MLP neurons of a small language model. Each row is named by its layer, matrix (gate and up: input weights) and neuron, and shows model dimensions 0-159. Each number is 128 + 32 x the weight over its row's rms, rounded and kept within 0 to 255. Numbers have three digits each. A neuron's up and down rows have the sign that makes its largest values positive.
Before each neuron's rows, "fires after" lists the tokens most often just before its 100 highest values on Wikipedia text that the model never trained on.

fires after: " P", "qu", " S", "ubl", " s", " f"
L5.gate128:130121152085106113090096163107075203121113124116097181149122136097118081109140109042161112117131097074135148127138160156140134110101167177178129123127172075114177168113113129107111157105043108181115147101121125109148133135118117088148186131101185108148173144140119109142075114111167158142122112099208093111143122147064149113092191135161185153133128116097112161158161135104094134155152159107079119116129209141110060173104097134189112182107074164098100147120116177149109132094176151
L5.up128:148150159092143127140177073119147151145107140131123083071090084073125088121133188203148135174102104110124139105145098113036134197151138130133113134193140126112116087103205090126135142190113138114113116137178153131103142183136143111101140184170122188139096141161113091099117159080133135144131115144143114134093166082155170134148162151142097064127127090117140101121100114165091163161206105131081077192146090075125118144158127127054131151106087090097108153150092180146142144147146084

fires after: ".\n\n", "in", "id", "cl", "i", " |\n\n"
L7.gate307:199203169128109193087117143121142048128099170172156101147165157157111142109155116110083141146127080179114103102132169136131111106109130084177177129117125119099107151129145139183093089124102130106158163024115060062120133134118130137123152151076141115136161157106191105148081073150173156112145132174146125108113155100171093095159132132136111119145081140103047050131129140142095117124167125181091157091114150129122144100165188132100164142148134127154144113063103146164171109124155115
L7.up307:148138125145089158159103135106153063157161120118187050117142144131112105151137126158137118164113165103097147145100051150127137125078087055102131143138117122113156147086143076148132080190158113160090071158137063097116164116124123085114142137172149093154173151114145132113145169140116170049173159091149115046070127151160067139182144154118110116157113122115146132125087154094105103104107128184147188090109156179142114160120147121152048099123139123156118095073160096135117147187178104

fires after: " O", "oll", " app", " o", "op"
L2.gate180:153183090084103100122105139096115175126105154127132100139083110083053126123113200111087138143128141139107162075152128082131145160119180133149136108121121047134143184127160099127148148099158102059155138117158124126098114160137141096085100086170108169163121126127175111157170084143113117079097169119097123126128117094152158064144157098176087130137138142182138129103148053072126133145150143225143044133115148155097079149112127147136178111102100207110175175167143097103125125155164148
L2.up180:147147127134139058146099125148178112181125100059131093164092111096204121129130163105136148180136182171128084125138121126144128156110179161115168146079122077157145141068116140176093165116173153103123106166096072111145091081064088144124094177123110136148092042106182127080168102100104166160100116149148128162104165145107150162104166135168110104186085176134104104123136130139136084144144080199133110096118175148147111103161118099159098116114116084120129180063117107109133143059116112

fires after: "in", " d", "'", "w", "n", "t"
L7.gate386:104132135148137160145145186152205154113140120156102159172131128086121112145172131062070116205077152102111097130128160162178168133117062065170106139133119143178113111068155147065120111073119172144155126090080128127136171090080126089137138118061141078098079108063155142124134100120130084143145209099102128112151146111169068140149129145119121146073092109134130108184084128142080055161119157150147147136146163143126109103124148154112127141122137129089143155143167212097143168140151126
L7.up386:145122106142147132188195090154145111106123076055127215097181134132129130165120062120138121125169095135106107088102135173155150131148148058091143110140136170188105071136124133099150125153190146124136105095136153131112116130123136091122153068172092079112119190041126085204131197104117103116138180094100139161129097113140129133159176097143083126123125105086157151088108134089084125101136166136126120159082121106104102146105161132166180096158112119100157156143134167151038148115167121

fires after: "i", " W", " p", " L", " N", " P"
L5.gate68:142154174131147099132137119095147149074151169142099174100131121150162079052145082112164103087144105188155138154110152073143121111226101168147121083192106158171139079135146105073100175124095092130126115172168126116113110177160119095134169211138128108114155088125126145092127126079140095063089119117144103168100101180144099098128112086149145129106042140128103121114152101176093079163085146211162118157139135099125162119083128148106144131105141100081104173111152161109136151091124097
L5.up68:081107129149151091157171133137093144110094139140080164143186181114135145097168157102120158120105146141146083102123192123143156140145141065129069171156117111148122119192137118173122121143115148086147081137084091157109119132135087166189123082108107096096117192176103140123039103167113163034162089157084122122143106197181104110140122147123114158153088122109145132095132111096115123184148177119108121171172135096065122103103209129129148144083111137144168149131090072136105072143108158

fires after: "b", "o", "i", " sc", "f", " comp"
L7.gate20:142082074106114147121144100083198111107157141076088162159126108099167150104159107080092145142161151210166086155107149153153148101061123134075081176111103164133120049107148146126092156115165172142104127129095133146090088102076155149144160124118124142147151129118146141121085173103137057184113132178081152145109097120143215126183126109120118120098129138092079134151161139156143089097149114149113161103130139076146068148134080140128115093143128099159176116125234128170107082151135107
L7.up20:168096129135132166127139099105128072086103134099143090127117094089125123126143129096083173138121083098126109155145152127088126170028127131117157087111121194158107128149128140126157094123183144123150107105156090136176119129063131165076090155164171127142103200159122128115120115179057083121056137156132105161149179150106119142118127105144107180187184095137060086103132101157178154141147148091173086159077099131136092114128083168141131119190171115156125104063141077180106125100175115

fires after: " M", " S", "b", " B", " b", " m"
L3.gate337:124192134090116172157096162099201077117145110142131095118090110103149153151182127063107105163098118063130124118103118174083096125132177142115138121141080141118149135080112174119162165091151180147128107169181087105132122173099063104152114117148094204138133119139182146143056150091134082131100082152131099099150118166152182115126199112104152123171094151087076074127193168061108107127080111121121152136172111106154073154054113120127125145116153107148114088124116175138131139120166118
L3.up337:147046130146132133126089165118157068130094138123144133131154167147167129128126131124162100076098151086121190078145149150131120143090127094105118181139172077152112117095153088136173103168084138140160100136123105131156136127075121091161106132083159212151129144184147131108145139108132113223097121151135163173123085104197162170172108117087033127103134122081089063139115201159085114083143177148134135100167110139107101128136111191093094093081120085140136127082145128140161090111133120

fires after: " m", " A", " U", " M", "ass"
L4.gate214:070081169182170113096124121074120199128194161141155114112123136128142162074118155138095131140140140088123186124053123168133104150093096118141105184093167113132135132173145118153157174124127125131048122176163126136132163137194162146085135112095162159119136168131102108175103142082062094147092121099165089153094074146152173086148164090118139097141148140102073181158080175143099086109115101148116118120142091083095119138105091120115186115124155063129119157197167130165088101137161125
L4.up214:174076114091094142152123122105097093134184138167096084109163098144107119089114122101092157145149190120110108089114164100116141147169121095075099157124086096145120097127143157096131129183160143106123125144064101147138107131111084171136182081122064186153153155126098063127179130111092112205120104103106162160114144093092161103112144143158143175121106143151133140157107223138147088103085134192176115101209134144080102112138179119149119096098128121130111119067198112118139191109183126

fires after: " the", " The", " H", " L", "b", " W"
L7.gate159:131123121109142168153119179147095185181133127114068105131178116126138116083126129146096136122190136147159110094086139093118090090101077057136140179123111151146215065147128114155129143102161174171183083088089129163122129183152083139118118170160071129142109172135094126198126159134160158119114116095109135146158133129144142089155124151136184144100090041129084138130072140113139108128071157154119052121190150093141125175146155109095099119133123093130135154121133202114051154114157123
L7.up159:134060162145071152116194166137092182124142182159108096165130165097159155042104182128074155113105127089115121126102135166133101108171119119165134180134115150095154141145098184147168160132148144104095160126127087145131092118140121089122144157111124093146127107100166173085167109103058146072128083153122092122097102118115140086171175094140118168106164109098143115111136107058105129100169187152202141099181099099138145146125170100194153150144140113049105155137110092085129081165125157

fires after: "u", "ul", " o", " I", " O", "p"
L2.gate265:165163117117126136112146124108075112083088106144202102133089117169096110170107129133092149120138139149129166080165143082121149173179126106141191160159111101113114134111191128107158168063150125088126119115092182147068089194156089100194086142129110091145110165133104137120165088151148118131090134104093145156123121117173080122165165163114101110170132148097094157103108085110143088129094109121151063176139158152079114101119123084168165083033174102105204152098120132130144149188143088
L2.up265:161126125134152135087097121098122173084123113084198051151098094125085137163099155125103096139118090118191184106130130121111133107142198132121205113140150111097044115093119117174172155090177124102144134131145132107111104175132088101171143147158120090182094150149104169129162094181171086129115125116133138142147136147141087130135102185116134135175110127195118128060095120090159100084124132160148049152122157142124123113115163045131146104057171185108159128055157117132133119149140094

fires after: " o", "f", "b", " s", " de", " S"
L2.gate329:136097090120148063119098156159139154146205102105156168121153150104166158118127117133089089102097175143113146171105135080111117196095132138111145145034130166111133086049124149160152121129095095159118177166086188102087172106113133090145113120133169130154119122099157158126109172107109125102149124153123172186080158138107145166073184106108090159086106127169120133149111171114132098174124178117072157145153182108114103112116064100135096074129115141171098091164159116130132132148234130
L2.up329:155072177062057129059075136146149126134062152197136128145099186181139149183159130121103154110097155127129109188148144141102116186069145147116124159170064081142136090108078182109158113117173187099158119150164151118143122135135151133099147147127116170090124153055142149129164154125117110145103165151108139150089166103124106126104176129112120141114125096154083072106106157093098109078160166133102092152120118102142094082139137108096093066114146211117112083163105147078094111104160141

fires after: " E", " O", " ex", " re", "\\"
L2.gate313:119193131099121071117139161099079164187084140120142187159122106087158127113141113100128097119152167170133163121128137091063134119119136108113203177084131138136170149133154140116131103071166099079169147116153092092145176096107131100152117163088135127152168079116156135070124109136118171052142114117114088156109140119166161130150166172112139129146133219101148101117137141046081084151121106156094116150091092111090113129116072139149130129073215132163137184089122074155104170142176137
L2.up313:099172102078118096151123117080156136124146147122161134140077098139133160110089106139111119107111109201194165159065127099139169126152140114125117141119173231134129085152136149181086114072160160079165162148136081137098162104122141139127131155086130140172123145131155083132082115111115177058135115097164154141110129178117104163121173143069153185176153146075086121100144080097103119098181177120122090165106108116068130151134102162088084192157117157131185086134130159167160151097114083

fires after: "b", "u", "o", " b", "he", " wh"
L5.gate354:164127147194105150118106130084141147120142179099120092125090062126087086140092132148075104141165156070095070149117149154096122159170174186106163180137131137099155196116076136105135092109126090126070171126128145201178130093100108177161135133078100115120079140087166166117151120145131048179149134163143112183160167144080123151127106129136123143157121124143138155157133113183149101114071155129111170082126087060122160170069107154130131153098107164092142162092071142173097115138150117
L5.up354:119023099168120175132137124129090132121064124077120108154115155134175168128062155123187114111178203113106126131106121154138171133177055146137182156158105093146132095131148084114165117179139163106157161180080161126101148109103139118108061110129094099130144093139136118157156138072133069158143108161115099130081140137167179085129156090144150116102114118075153123139156115141067131114130102152104116126178136104106080125146169149165075144106119113129118126127080158115122042224136138

fires after: "\n", " w", " M", "am", "ar"
L10.gate148:157069187161172075134130128045133158143134130130126186024113124165079151218156155125120091133116126111104128143113139134176131135103197126146170169137104091137134180146123163116103152160151069125114170162105121118129109120134135112125117105102139086079132147102128130130118161156058123080137155156140083176100185110146104162188146160106085129128191133142110153176191106101127169061142065136106122085100120135112183121123082198124122139132161073109129109101109122120179109123116113
L10.up148:102128068144083094148156130158106162146127123143079185106196105097125211132144123145127160077125225077145125167092166129109153122125167123123087157128074142120165154125146162111148103173120103163087130091060178133116133132100136091140127112170184090111124196096160146145188134119146138149121168098114122106149155134129101177080064132159101132117107120194135116138148115158040141151102161068137134165125117108170150153070099145084108093047123109128112124120128071135145155151110087

fires after: " re", " (", " ex", " pro", " ", "us"
L2.gate167:132135165030182116183124087183151123141132122120147117186129121133115153051067161136083157100125162124100147105072143148110123070102168146081141133139100106157178138153086175132142089140058157113108157122114166123140087139096105164117165095085135128179109124128100114125135194158151219112138148145091104174151145190078098142170082146129140112185108159104088108175171138155059118111097126145071193083125124120120102145129106150130157164095104092119115114102123166142163085130115126
L2.up167:102142119106125078156112121116136187137188138135141135105146128117101137144100115142143165190093107177082144123163029154119165118153116141105152104128145134125099094158145139131122143073173156014153118103121139125149120096165163174146092095083136129086109130128129124130075117130109102109153132132144176183174067158154161121133180100076144115145083146127118140156147084129119122045113122130179114116099080133090158136124134160109112070127137164144243134120157091146166191208134160

fires after: ".\n\n", "\n\n", " |\n\n", "=="
L4.gate353:117116158100136134123177164116102109161091106216104095232113148115159100098142200117141156111158093109145134116113132102155107095130096124163130144152086109135057125138110073114141076146155100111181126114130123132180116090130105149132162156166182148123150087159116112136119078121133175120121118106183122122108135086160128123121103100186123091098176071044104139121124105100105161148178143174138108132128205106147138120103169101140104155195083151170160140103136138085079031114125181
L4.up353:112130129147125102111162185162103120099100133127100125132215141153108082111136146164130053107181096119139123212156141083146155105113083144086129163167159180208180101104112093136094120129145141171122127135095123117170137106108068126138179106120163084126209133149120124091094113158076148158092123096133047115059109132122085130209123140146215072137131100092112119134093142125112106134161108144106138076083116184141088154152108125136120176159138141124152085128168135140147102130107169

fires after: " s", " S", "f", "s", "S"
L8.gate92:119173120136164147103099148173142109159101133115087080096099141159101132155178134106165132123097132162113114115168129103143107121120114116132125139106106102130152184128105112170173108111103072140120130130130208113116122107190119049086103071140141153182186109151074078143135055135104143137138174148156108141125163067148189129128184135183120105128138128133136107108201103093112186114150175092096099126109222110150085130151198166113118084096035098143105077139157112170145142149117115
L8.up92:122123165081143146119135117089131085172069145131131143075212177091158124166150166096161098168083181151168216148144127130141166192134100132171138153108076115142163113099139171094117108091122115180079110141096117136100101147135137094090165109118115145124123086126094110139138096085105118135135128201179113122128128123143181170143084150101116092100135160054164143081178088153166141086176104132134083198145095093137092089130107090131108106092105113096116086125171117066147122179117173

fires after: "b", "a", " b", "ul", " sc", "i"
L3.gate103:113152161116139142150143144126100119107157159130062140137143153159178117056170123098141181066138137158155114095149190110085140112090133149096102089151167161109094107108184137150122099078163174130127090144129134161097131114077172127166132150047071148139147081083142201114098155186121141144158067133180130148140154127123080106145080142172134112118078103092085191115104091158100111091108120128128137117169178059121160147072152141171141145099129091138160128045126102127086155125184137
L3.up103:101166189146195079135132168141139067120124158111105075133108143143097049133157088135108158180142102111182124151104082090127140192135153201098147161089082102103142116133111093130074130105177153126192181117105135087112168157119158123151108149138086138143147130106104173082151105189087098157141094120130125138168104122104097154122105105100194094146117125096105143090123140120139161150141245142152172139092140137114126123096134160144148121138153094084141137065116071102133190097187113